MLP neurons of a small language model. Each row is named by its layer, matrix (gate and up: input weights) and neuron, and shows model dimensions 48-111. Each number is 128 + 24 x the weight over its row's rms, rounded and kept within 0 to 255. A neuron's up and down rows have the sign that makes its largest values positive.
After each neuron's rows, "fires on" lists the tokens most often at its 100 highest values on Wikipedia text that the model never trained on; "fires in" lists the words (lower case) most often at its 100 highest values on Wikipedia text that the model never trained on.

L9.gate428 [113 160 141 137 126 153 130 120 128 138 132 177 109  92 111  93 154 126 103 119 111 131 120  89 155 106 174  85 134 133 112 127 137 112 159 102 120  88 113  83 128 175 133 110 120  86  87 154 155 113 133 189 129 168 109 125 123 100 126 172 112 133 148  91]
L9.up428 [ 85 193 160 136 140  61 135  93 162 119 130 138 138 104 133 116 124 155 141 134 111  96 136 139 126 162 115 129 135 139 101 113 112 112 150  96 123  94 146 124 115 110 158 125 135 105 124 108 128 149 150 109 133 139 143 147  83 100 128 120 133 138 132 137]
fires on: " have", " had", " has", " being", " having"
fires in: "have", "had", "has", "being", "having"

L10.gate247 [183 146 132  63 133 194 116 101 170 126 134 187 161 115  96 144 112 130 102 155 101  71 105 124 134 127 113 133 110 129 132 120 163 118  94 117 122 163 156 117 141 153 116 135 102 134 173 117 165  98 127 137 106 141 140  98 127 144 159 103 147 140 158 123]
L10.up247 [120 113  88 131 120 139 125 135 135 147  90 162 122  84 136 129 108  40 127 120  96 168  86 143 123 133  73 143 112 127 140 123 127  94 118 147 142 106  93 141 112 110 216 141 112 147 128 144 128  91 153 142 113 112 160  91 158 111 149 112 166 136 102  82]
fires on: " air", " head", " Air", " ship", "inn"
fires in: "air", "head", "ship", "headed", "airfield"

L7.gate290 [130 104 134 126  87 150 109 106 161 146 122 141 151 200 152 134 120 108 108 160 123 121 125  77 102  95 184 144 121 149 166 153 113 194 164 123 131 132 138 115 138 113 141  92 138 132 142 125 117 118 127  88 110 158 137 161 172 111 141 138 129 118 142 146]
L7.up290 [144 110 133 109  89 134 125 145 136 122 114 159 149 127  94 114 133 121 125 142 128 123  97 106 131 144 136 117 109 110 183 103 144 141 138 145 114 167 148 163 107 116 167  84 121 170 117 152 140  87 122  83  91 130 135 145 124 129 129 108 111 104 110 136]
fires on: " de", " Jos", " Ser"
fires in: "de", "deal"

L7.gate4 [187 125 108  72 149 176 107 134 170 149 134 143 122 118 141 123 141  89 145 108 177 159 104 110 127 115 156 147 128 172 125 132 130 138 121 105 144 144 154  94 142  97 117 138 122 164 114 124 128 118 142 136 117 130 154 119 103 147 142 110 111 115 138 157]
L7.up4 [133 101 116 132 164 122 169 167 156 104 127 125 196 122  79 128 175 132 118 132 126 134 146  99 126 127 149 118 160 140 153  96 123 114 105 109 156 132 140  92 130 140  83 130 140 123 106 154 151 128 139 129  70 147 138 154 109 103 157 112 132 141 109 148]
fires on: "ently", " not", "ially", " never"
fires in: "not", "currently", "never", "initially", "recently"

L3.gate9 [194 118 109 156 153 118 119 167 139 126 166 121  89 148  98 147 126 173 152 175 135  97 106  89 120 116 122 156 110 142  91 132 157 114 145 106 132 134 124 113 114  85 125 168  96 100 168 148 135 177 132 101  95 119 108 117 136 124 147 133 145 145 132 175]
L3.up9 [122 126 143 131 123 106 136 128 120 113 124  84 136 150 132 124 131 142 153 114  91 136 139 110 121 154 107 115  81 138 139 131 144 153 139 153 112 107 122  93 131 114  99 129 148  88 118 169 140 128 164 104  70 118 112 131 157  93 140  84 147 144 113 185]
fires on: " state", " world", " public", " national", " UK", " international"
fires in: "state", "world", "national", "public", "uk", "international"

L7.gate137 [127 143 126 129 128 159  98 149 127  94 158 155 141 143 126  94 163 104 100 162  81 146 147 142  98 108 108  98  97 134 148  93 136 154 153 108 134 104 109  94 133 108  78 123  59 154 176 117 158 140 172  71 119 147 104 137 148 123 156 109 131 152 117 108]
L7.up137 [128 150  95  74 160 120 124 128 155 119 146 135 125 135 118 113  86 115 111  96  99 146 166 145 137 124 117  91 132 110 127 115  99  51 154 100  99 104 135 124 168 137  70 135 118 136 180  64 103 132 151 100 108 193 114 175 155 131 116 118 128 111 121 140]
fires on: " after", " before", "After", " upon"
fires in: "after", "before", "upon"

L4.gate168 [ 98 159 141 128 107 142 133 108 166 160 141 169 100 116  96 122 110 136 121 171 120 114 141  89  89 136 124 116 104 134 136 101 137 148 157 113  97 146 113 114 155 107 101 147 115 107 131 126 151 122  90  69 127 159 127 136 105 114 197 123 114 165 167 111]
L4.up168 [ 97  89 140 129  71 133 118  95 102 109 126 128 132 102 115 123 151 139 123 118 154 113 108 120 138 154 128  95 123 163  85 130 162 139 129 108  91  98 129 109 122 104 155  83 139 104  94 143 173 150 103 111 167 136 166 153  91 147 141 120 139 136 139 157]
fires on: " have", " has"
fires in: "have", "has"

L13.gate452 [140 141 172 155 135 171 106 146 135 123 139 131 145 142 146 139 188 126 102  86 190 127 132 163 128 139 118 102 125  96 159 144 128 136 140 137  96 135 134 102 148 138 115 128 124 157 117 128 114  81 105 145 184 173 115 149 122 115 152 149 115  97 145 149]
L13.up452 [122 142 138 162 165 147 138 138 140 145 135 112 164 147 128 105 148 140  90 162 102 117 122  99 133 145 117 115 125 145 135 141 130 188  58 150  86 160 120 149 149 144 171 126 139 128 107 159  68 150 113 105 109 143 156 135  98 134  96 120 135 143 101 148]
fires on: " had", " has", " have", " prop"
fires in: "had", "has", "have"

L7.gate6 [142 156 133 109 122 137 137 134 161 107  94 122 155 130 138 114 126 109  99 122  99 102  96 120 127 118 103 103  89 191 161 103  99 153  94 118 143 101 129 117 177 142 127 118 136 142  85 139 176 155 146 138 105 129 107 118 152  83 133 100  97 104 153 131]
L7.up6 [145 152 126 151 152 145  95 146 135 185 149  97 130 154 107 133 110  94 143 104 122  93 106 115 111 102 125 168 138 147 133 116 107 157 110 138 139 160 151 127 131 128  96 139 163 132 117 119 152 127 111 120 143 110 133 144 123 165 134 141 118 110  89 169]
fires on: " this", " This", "This"
fires in: "this"

L3.gate239 [160 146 113 120 106 146 146 104 166 138 156 181 112 124 139 124  75 148  92 129 144 113 118 106 129 130 142 118 130 119  92 118 133 151 139  89 119 133 136  99 130 112  79 126 113 103  83 114 148 124 145 106 111 125 124 105 111 114 124 117 122 112 104 105]
L3.up239 [115 129 174 132 126 166 133 119 128 113 114 126 170 104 179 167 147 143  99 153  99 108 105 113 103 129  89 102 152 214 111 144 154 117  81 132 111 106 141 129 106 101 179 119 133  94 118 152 126 164 123 133 126  75 139 135  89 165 116  93  74 126 157  73]
fires on: " have", " has", " ident"
fires in: "have", "has", "identified"

L13.gate115 [145 177 162 112 123 141 178 123 136 137 147 139 110  88 102 113 114 141 122 146  84  99 124 113 136 137 121 118 157 158 110 135 131 150 109 159 108 109 173 137 145 119 154 120 144 144 113 119 152 114 125 100 108 148  99 181 145 171  98 182 117 141 149 148]
L13.up115 [132 123 134 125 130 132 124 128 111 199 118 158 140 132 136 122 118  89 108 136 109 133 122 128 151 175 113 135 107 142 114 121  99  82 101 144 113 136 146 130 142  75 145 115 132 196 147 100 127 100 126 160  88 114  90 157  94 109 146 116 111 112 116 137]
fires on: " and", " de", "z", "os"
fires in: "and", "de", "was", "luis", "venezuela", "deal"

L4.gate119 [110 114 123 143 126 201  96 139 102 124 140 150 114 102 126 135 111 149  85 119 154  98 149 100 150 158 164 181  93 127  97 122  87 163 127 155 112 139  96 147 128 130 128 134 120 115 136 157 107 145  86 149 181 149  97 103 112 147 144  83 169 144 136 158]
L4.up119 [145 149  77 148  90 138 120 131 152  96 126  94  98 117  74 141 101 137 104 100 130 132 148 117  87  87 121 101 101 152 133 114 121 137 123 135 150 114 113 125 159  97 123 132 149 101 117 142 125 119  76 132 117 126 154 110 110  93 120 143 111  97  96 113]
fires on: "ister", " award", "ouncil", " campaign", " decision", " Boy"
fires in: "award", "council", "campaign", "register", "decision", "decisions"

L4.gate237 [155 161  83 114 108 150  90  91 129 128 143 145 117 108 108 127 154 111 142 153 126 122 124 123 149 120 179  97 152 115 130 131 152 123 132  81 141 119 133 167 158  83 145 134 116  98  98 142 108 202 148 165 110 132 163 124 108 105 113 111 135  75 160 111]
L4.up237 [153 121 112 149 144 146 153 103 102  46 140 148 106 125 109 131 170 148 140 100 124 140 110 136 135 130 148 116 118 121 167  82 139 103 158 158 139 140 121 141 147 193 102 108 137 108 126 139 141 145 103 146 133 118 153 134 114 107 131 127 139 110 103 126]
fires on: " not", " pass"
fires in: "not", "noted", "passed"

L4.gate132 [137 138 101 115 144 127 164 147 100 155 145 159 101 125 106 113  76 146 132 105 118 112 128  86 162  78 183  98  86 105 144  85 117 149 177 113 118 113 121 140 169  93 109 142 119 101 109 133 168 136 115 141 132 140 120 145 123 133 139  97 138 107 124 108]
L4.up132 [134 125 176 134 146 124 113 135 126 112 159 112 140 146 128 129 142 103 143 158 121 108 131 137 115 129 149 152 113 120 108 155 157  83 148 123 112 149 154 167 113  80 144 155 163 126 121 164 152 170 153  89 138 137 145 142 151  89 152 112 104 135 106 141]
fires on: " new", " lim", " intro", " ant", " every"
fires in: "new", "limited", "newspaper", "introduced", "newly"

L8.gate242 [125 170  94 157 152 125 133 137 130 104 130 157  87 123 116 150 119 107 114 167 108 123 123 119  62 134 103  90 138 168  99 135 131 153 146  89  79 104  95 118 136 130 114 141 144 133 148 141 143 166 151  92 124 151 139 143 105 159 172  85 155 117 123 159]
L8.up242 [135 102 119 136 111 148 117 135 139  78 164  92 145 113 115 153 105 132  73 142  92 111  92 151 138 146 137 119 144 106 106  99 101 108 182 122  96  95 124  92 121 175  99 112 113 159 107 105 148 108 127 112 119 139 116 138 105 137 146  92 120 133  83 104]
fires on: " during", " During", " throughout", " until", " after", " before"
fires in: "during", "throughout", "until", "after", "before"

L9.gate320 [ 75 143 126 131 119 183 119 175 136  72 137 113 152 145 106 165  73 119  92 138 140 139 130 132 150 133 143 113 100 143 100 116 140 137 114 112  85  72 151 130 127 125 166 129  98  89 127 115 101 151 140 129 148 111  85 149 123 153 173  98 172 141 114 115]
L9.up320 [ 92 133  94  96 124 173 176 112 154 103 135  93 148 129 141 154  87  93  97 124 134  97 122 129 153 131 103 161  88 106 104 124 112  87 130 133  83  82 175 156 131 103 109 122 109  92 101  82 144 154  90 135 134 139  88 125 118 151 138 150 202 140 110  99]
fires on: " during", " During", " In", "ot", "In", " On"
fires in: "during", "in", "cannot", "on"

L8.gate121 [160 152  96  77 161 126 141 143 130 160 167 145  91 138 134 137 166 122 106  63 109 124 102 109 139  98 126 120  55 121 115 137  87 119 164 128 127 149 111 119 126 136 130 143 104 133  82 122 102 142 142 122 125 133 138 112 100 104 139 108 130 177 161 107]
L8.up121 [120 154 114 142 117 159 114 144 127 106 178 131 151 179 145 117  92 140 101 138 106 107 126 132 124 103 137 124 109  78 144 124 142 153 152 125 108 169 133 135 107 135 117 142 121 134  72 148 133 123 148 134 113 142  98 141 121 121 141 107  97 110 120 169]
fires on: " In"
fires in: "in"

L4.gate466 [149 145 128  92 136 127 114 163 157 115 124 118  73 137 149 128 148 140 146 106 151 134  71  83 128 138 126 113  59 123 140 101 124 138 134 121 119 155  81 186 128 138 117 125  99 174 106 155 145 137 153 125 142 134 128  93  78 160 173 117 104 117 124 126]
L4.up466 [113 156 105 133 171 112 115 137 150 112 135 154 143 126 111 116 125 122 134 167 154 138 123 145 125 103 121 127  78 101 144  91 121  81  51  95 155 109 139 160 159 144 121 121 120 119  72 103 147 155 148 104 116  94  67 122 126 149 107 127 117 131 175 125]
fires on: " In", " This", " These"
fires in: "this", "in", "these"

L5.gate46 [151 151  97 109 112 125 157 105 100 114 169 113 160  80  85 142 101  98 151 129 152 102 179  95 144 153 154 132 111 133  65  91 183 165 113 163 106 159 117  94 135 147 116 111 107 143 138 108 141 143 126 136 166 126 183 127 149 132 133  73 134  85 106 131]
L5.up46 [116  96 105  99 113 127 145 141 105 149 114 112 146 150 104 149 148 109 170 148 138 114 140 117 124 108 122 101 102 165  92 130 156 125 105 131 144 190 109 107 152 105 160 157 116 155 154 112 111 102 136  82 180  89 159 115 145 106 124 113 118 114 125 132]
fires on: " second", " 2016", " third", " voc", " fourth", "reg"
fires in: "second", "2016", "third", "vocals", "fourth", "secondary"

L4.gate355 [104 144 131 139 114 106 111 150  90  86 166 159 137 149  74 123 108 120 138 134 127  99 171 131 136 124 164 177 123 138 108 106 123 110 125 135 134 128 110 104 148 109  82 124 103 134 125 128 132 123 163 109 123 126 129 158  95 139 103 121 120 100 137 138]
L4.up355 [154 164 113 149 101 106  68 128 144 123 153 151 128 139 102 143 130  84 146 108 133 109 135 166 134 100 137 136 142 126 129 104 183 125 105 107  95 141  90 109 153 130  89  95 118 169 155 115  75 120  95  89 110 120 124 138 163  91  75 157 169  85 159 117]
fires on: " 2014", " 2019", "J", "rd", " second"
fires in: "2014", "2019", "second", "fourth", "2nd", "4th"

L8.gate310 [155 128 113 155 124 128 179 103 131 112 110 136  70 141 127 110 144  92 143 125 147 142 132 147 188 106 107 102 105 137  91 122 134 126 154 125 151 118 139 109 108 110 133 100 112  73 103 142 120 140 135  73 116 137 123  97 116 112 151 156  93 174 123 132]
L8.up310 [147 151 166 129 167 108 139 150 161 121 127 157 139  86 161 129 127  97 128 148 154 140 126 131  98  85  89 107 138 138 100 148 168 120 121  81 142  99 164 152 131 115 142 112 104 125  93 126 133 168 114 111 113 133 153 133 174 173 113 117 177 147 141 151]
fires on: " under", " consist", " Under", "pite", "On"
fires in: "under", "despite", "on"

L13.gate380 [110 118 139 147 132 129 145 166 127 149 161 153 159 100 122 119 129 114 129 123 100  82 127 114 123 127 136 120 173 129  97 147 109 165 110 114 128  98 143 121  52  85  94 162 143 126 146  97 118 104 143  86 121 114  53 139 117 138 147 158 116 114 195 120]
L13.up380 [118 113  60 191 108  91 145 125 143 151 137 124 175 127 109 150 112 137 147 139  97  97  89 126 136 154 116 147 148 135  79 124 147 149 128 124 109 104 119 146  72 118  98 101 102 146 108 130 114 132 130 127 119 151 122 125 121 113 100 157 126 127 174  99]
fires on: " album", " people", " company", " community", " government", " team"
fires in: "people", "album", "company", "community", "government"

L13.gate58 [ 91 133 142 152 105 134 102 143 104 142 159 123 199 145 129 114 186 102 124 124  91 108 113 144 128  97 140 125 104 151 136 136 130 125 165 103 132  90 132 127 146 190 135 156 120 106 140 118  96 141 140 114 144 107 125 141 106 131 135  87 167 151 154 112]
L13.up58 [133 137  92 101 162  94 125  98 148 126 112 156 142 107 159 118 159 146 104 125  98  82 128 110 146 113  87 130 158 124 121 153 138 127 177 138 119  76 140 101 117  72 195 138 128  89 117 154  99 145 121 118 150 116 128 126  99 123 123 127 139 161 131 126]
fires on: " had", " has", " have"
fires in: "had", "has", "have"

L13.gate143 [142 138  97 142 119 103 122 117  80 107 115 172 130 115 141 151 170 134  92 123 136 125 120 123  96 143 122  84 147 121 163 110 134 163 111 119 139 160 108 157 126 122 114  88  92 146 166 187 110 151 134 123 162 143 119 112 110 116 147 140 130 122 144 148]
L13.up143 [136 149 126  94 136 115 152 126 162 162 125 144 150 167 128 185 112 126  94 111 152 119 118 110 146 115 172 129  66 126 164 121 159 133 186 113  76 120 102 156 148 104 138 119 139 145  92 157 116 131  93 141 140 120 123 119 169 140 110 113 134  96 159 118]
fires on: " which", " that"
fires in: "which", "that"

L9.gate298 [141 111 124 149 144 147 139 117 142 128 134 139 139 125 110 119 123 121 189 118 145 108 132 147 103 146 177 151 104 142 144 114 141 124  92 125 144 105 116 122 104 136 117  95 134 113 125 161 130 119 127 134 120 114  52  97 131 144 138 151  74  90 187 119]
L9.up298 [144 118 121 145 157 161 115 119 115 129 118 162 133 100 139 119 140 142 161 133 130 118 112 132 107 150 169 166 130 113  91 148 124 119  87 105 123 127 128  97  92 134 141 117 159 103 104 136 146 109 140 128 152 113 124 111 134 177 108 157 105  96 165 119]
fires on: " community", " people", " population", " family", " city"
fires in: "community", "people", "population", "family", "city"

L7.gate363 [129 154 110 126 147 129 130 155 133  81 136 141 140 110 136  64 155 125 123 151 103 150 132 124 121 135  98  86  58 119 181 137 155 128 119 146  96 107 136 158 134  96 151 130  89 127 105 107 134 126  95 117 151 114 117 157 113 128 142  94 144 161 135 145]
L7.up363 [114 134  93 137 149 155 102 168 112 131  87 123 159 135 169 174 135 120 111 165 114 111 102 154 138 164 136 172 139 104 158 129 103 135 111 169 100 128 161 111 151 118 131 130  94 130 147 135 155 150 183 170 129 146 153 135 159 106 140 124 127  92 138 129]
fires on: "In", " In"
fires in: "in", "international"

L3.gate262 [175 134 113 111 135 164 124 137 132 128 159 150 160  98 130 135 105 115 126  97  99 140 118 127 160 127 116 131  89 118 167 116 136 163 104  87 143 134  90 164 177 103 125 104  91 122  74 138 125  84 113 112 110 121  90 106 117 127 132 161 123 118 163  93]
L3.up262 [139 126 107  89 103 141 142 110 110 159 106 150 150 154 141 141 151 117 138  88  98 135 110 125  79 123 110 121 136 125 131 139 120 109 129 156 116 129 133 160 106  96  85 138 167 112 128 174 169 124 112  99 173 129 124 134 156 139 123 124 119  85 157 115]
fires on: " This", " because", "An", " Dec", "This", " what"
fires in: "this", "because", "what", "an", "on"

L4.gate277 [ 81 114 102 126 130 159 115 122 175 162 112 206 144 130 131 125 100 136 132 112  93 117 129 127 137 125 122 119  84 125  84 115 156 164 152 157 135 130 100 134 117  84 139  95 113 140 117 109 174 114 149 104 121 125 123 172 120 128 123 149 128 108 126 129]
L4.up277 [108 132 118 115 118  99 141 142 116 100 150 166 168 182 124 144  92 136  69 148 121 127 107 144 138 151 146 162 138 124 120  97 139 126 136 149 111 127 121 152 105  97 135 116 123 163 150 124 108 101 145 127  92 132 110 154 127 109 128 123  98 173 136 148]
fires on: " de", " La", " la"
fires in: "de", "la", "deal"

L4.gate218 [124 146 130 116 128 147 130 187 110 115 123 132 110 107 144 175 131 133 150 130 123 128 136  93 123 163 124 121  85 138 175 131 110 126 139 122 128 134 107 113 133 140 123 157  70 166 133 127 138 110 139 135 116 150 103 144 138 131 153 107 124 100  60 145]
L4.up218 [ 62 123 132 107 111 157 112 159 132 106 134 127 135 114 158 125 161 148 128 119 147 147 123 144  96  81 128 101 132 141 140 156 123 124 138 135 150 127 122 110 137 112 122 145 105 125 130  82 109  91 137  74 146 150 116 127 146 193 154 127 191 128  92 132]
fires on: " After", " until", " Mid", "ollowing", " upon", "After"
fires in: "after", "until", "following", "upon", "midfielder", "mid"

L5.gate443 [152 119 114 130 165 133 100 130 143 125 159 141 107 109 133 142 157 128 130 110 146 125 136 133 136 139 146 129 119 143  96 126 131 121 113  99  91 139 143 102 119 151 113 101 141  92 168 126 125 144 117 111 123 177 145 103 138  96 155 134 102 114 110 161]
L5.up443 [130 133 131 138 175  91 119 140 149  99 120  86 144 129 100 134 148 122 125 112 127 129 138 110  94  88 110 106  99 100  79 153  82 144 178 175 130  86 148  72 121 140 152 149 138  98 196 156 146 137 143 134 117  75 105 141 146 158 159 148 132 110 104 191]
fires on: " state", " world", " north", "anguage", "reek", " educ"
fires in: "state", "world", "north", "language", "creek", "south"

L10.gate182 [130 118 125 118 103 106 155 131 107 111 152 123 158 159 112 133 129 110 131 142 145 137  80  64 186 154 142 127 138 156 169 114 131 120 182  95 146 111 107 161 140 104 139 121 129 135 151 142 146 141 152 174 137 137 128  97 133 132 150  97 109 114 101 154]
L10.up182 [189 118 137 127 118 108 123  84 122 153 122 136 140 169 123 144 135 122  65  95 149 132 124 108 152 125 127 171 176 136 162 136 164 114 139 103 122 112 136 142  98 104 168 110 114 142 174 164 150 120  67 129 169 147 119 107 121 136 173 113 114 140 139 152]
fires on: " work", " land", " Island", " Work", " Land", " effect"
fires in: "work", "land", "island", "works", "workers", "worker"

L8.gate431 [136 110 136 127 107 191 160 104 162 126 138 132 137 117 100 116  80 145 147 150 161 119 103 122 141 138 139  84 121 119  98 151  90 149 126 125 171 127 133 104 121 132 108 152 101 106 126 127 158 101 107  75 126 124 115 100 100 145 146 158  73 191 100 131]
L8.up431 [135 107 115 139 128 150 110 158 150 146  93 162 127 141 164 137 106 168 146 130 159 154 103 150 127 113 160  96  88 121 114 156 146 139 111 138 153 153 147 145 140  70  81 147 121  91 110 113 173 124  91  57 157 110 144  81 115 129 144 139 141 148 114 143]
fires on: " under", " Ter", " Nor", " Under"
fires in: "under", "territory", "terry", "norra"

L5.gate293 [147  86 124 142 125 173  92 107 148 140 171 170 134 158  90 108 110 126 110 142  60 148  73 116  72 149 152 137 168 164 136 116 154 157 100 146 136 135 132 127 118  99  83 122 142  95 148 158 123 126 165 141 101 109 120 147 144 153 118  86 152 130 144 130]
L5.up293 [148 108 112 108 134 145 122 121 167 145 101 109 125 115 141 155 141 124 122 116  91  81 111 159 103 137 181 153 116  97  97 136 119 132 100 125  98  79  78 143 160 153 158  90 100 126 134 123 120 123  71 128  90  72 103 161 148 135  70 117 114 107 122 129]
fires on: " This", "ele", " community", "za", " party"
fires in: "this", "community", "election", "mundelein", "party"

L14.gate139 [113 124 112 127 149 122 162 154 111 110 147 152 103 131 133 140 207 117 134 119 156  69 124 177 114  79 137  99 160 117 139 115 114 142 128 140 153 141 119 127  99 117 132 113 161 119 144 125 101 180 152 136 137 104 139 138 135 137 149 102 162 116 141 141]
L14.up139 [174 138 100 100 128 107  94 112 106 162 128 136 102 135 112 136 134  95  80 124 112  95  93 116 170  97 153 124 131 145 149 138 171 102 114 140 132 130 137 126 150 105 145 100 161 112 139 126 127 121 138 158 155 124 145 137 170 113 158 116 153  94 128 111]
fires on: " where", "ose", " which", "ur", "ir"
fires in: "where", "which", "our", "whose", "thirty"

L10.gate210 [133 132 126 127  86 151 104  95 152 145 163 129 136 112 119 103 101 163 167 140 181 102 126 132 163 119 148 154 107 141 107 168 123 147 139 122 110 134  86 105 116 146  88 101 113 116 129 123 133 159 147 129 135 110  99 153 125 145 131 129 156 112 170 144]
L10.up210 [127 176 137 111  97 108 130 105 138 117 122  97 138 174 111  81 125 137 170 102 130 112 122 126 154  90 164 135 112 161 107 129 104 135 108 132 162 155 122 103 143 116 113 140  92 159 118 152 150 125 124  91  88 106 138 166 123 104  95 109 136 157 125 129]
fires on: " first", " second", " third", " fourth"
fires in: "first", "second", "third", "fourth", "secondary"

L8.gate191 [102 132 122 106 105 134 126 143 174  80 150 138 133 109 120 158 127 103 129 175 110 111  92 106 154 136 169  68 107 154 153 117 138 143 135 114 152 157  99 104 112 130  93 164 118 113 116 114 157 134 177 131 122 114 131 140 142 110 159 104 136 136 113 149]
L8.up191 [106 159 108 134 128 134 130 151 141  94 121 111 130 133 113 127 132  88 157 124 143 129 105 151  87 125 140 132 109 135 111 112 131  77 159 135 119 152 141 116 109 159 108 116 143 121 109  77 163 139 160 145 111 146 138 131 120 167 167 107 147 177 127 127]
fires on: " after", " After", "After", " before"
fires in: "after", "before"

L8.gate55 [111 172  83 144 131 143 118 111 117 118 114 128 121 152 124 139 113 165 152  89 117 110 142 124 128 137 135 115 127 170 177 114 136 149 125 141 122 162  90  94 144 148 168 127 130 148 142 141 137 120 193 113 139 142  98 106 125  98 166 123  89 108 131  65]
L8.up55 [117 157 134 131 123 118 114 109 111 139 134 134 124 139  83 140 156 117 137  93 158 120 117 112 132 113 119 119 103 159 160 107 171 104 101  91  88 116 132 130 120 103 107  90 122 111 118 130 151 102 162  90 164 137 110 164 116 131 144 148 134  83 118 144]
fires on: " This", " fac", " each", " one", " July"
fires in: "this", "each", "facilities", "one", "facility"

L4.gate102 [154 123 154 109 116 113 156 117 144 117 144  97 115  99 113 113 120 142 130 131 150  97  82 135  97 164  52 140 132 154 147 135 109 142  89 126 127 167 177 112  89 119 167 156 119 140 149 126 176  91 128 130 111 120 110  92  97 107 118 112 146 141 103 126]
L4.up102 [167 146 141 140 134 117 111 169 142 102 110 109 121 129 146 129 129 134 121 123 119 130 138 169 184 129 115 156 111 135 165 175 152 123  88 118 117 134 117 151 113 135 120 118 101 155 132 132 127  91 134 120 106 129 142 102 153 120 155  96 117  85  74 144]
fires on: " air", "ock", " began", " ship", " fire"
fires in: "began", "air", "ship", "fire", "ships", "blocker"

L13.gate506 [165 165 111 111 101 116 158 130 132 114 115 178 123 143 128 151 142 121 127 173  78  74 110 106 137 105 140 133 135 137 129 123  91 166 175 149 134  78 141 116 133 131 161 170 142 119 160 127 125 119 138 124 112 120  71 147 122  82 122 121 146 128 125 155]
L13.up506 [160 126  93  76  93  87 143 167 119 113 114 151 147 119 185 139 136 140 140 164 114  93 105  91 115  99 111 126 145 145 174 125  94 116 178 134 100 138 125 152 127 139 153 156 154 109 140 146 145  95 137 147 138 130 110 149  80 111 118 105 174 161 116 135]
fires on: " from", " by", " across", " includes", " were", " located"
fires in: "from", "by", "across", "includes", "were", "located"

L8.gate355 [109 168 159 124 114 146  96 143 132  87 132 138 122 136 115 102 148 132 125 110 165 110 137  99 175 160 150 112 137 125 156 127 152 133 165  93 115 114 135 166 118 106 193 124 129 104 128  98 168  88 126 130  92 105 137 126 120 125 151  68 143 132 143 129]
L8.up355 [105 151 123  85 135 132 137 131 145  72 146  88 117  98 104 159 126 123 121 122  83  93 128  95 104 108 100 156 109  90 174 158 112 113 121 141  88  77 115 122 129 102 115 120 133  79 158 118 142 153 155 132 134 141 132 122 148 161 137 111 134 143 118 156]
fires on: " In"
fires in: "in"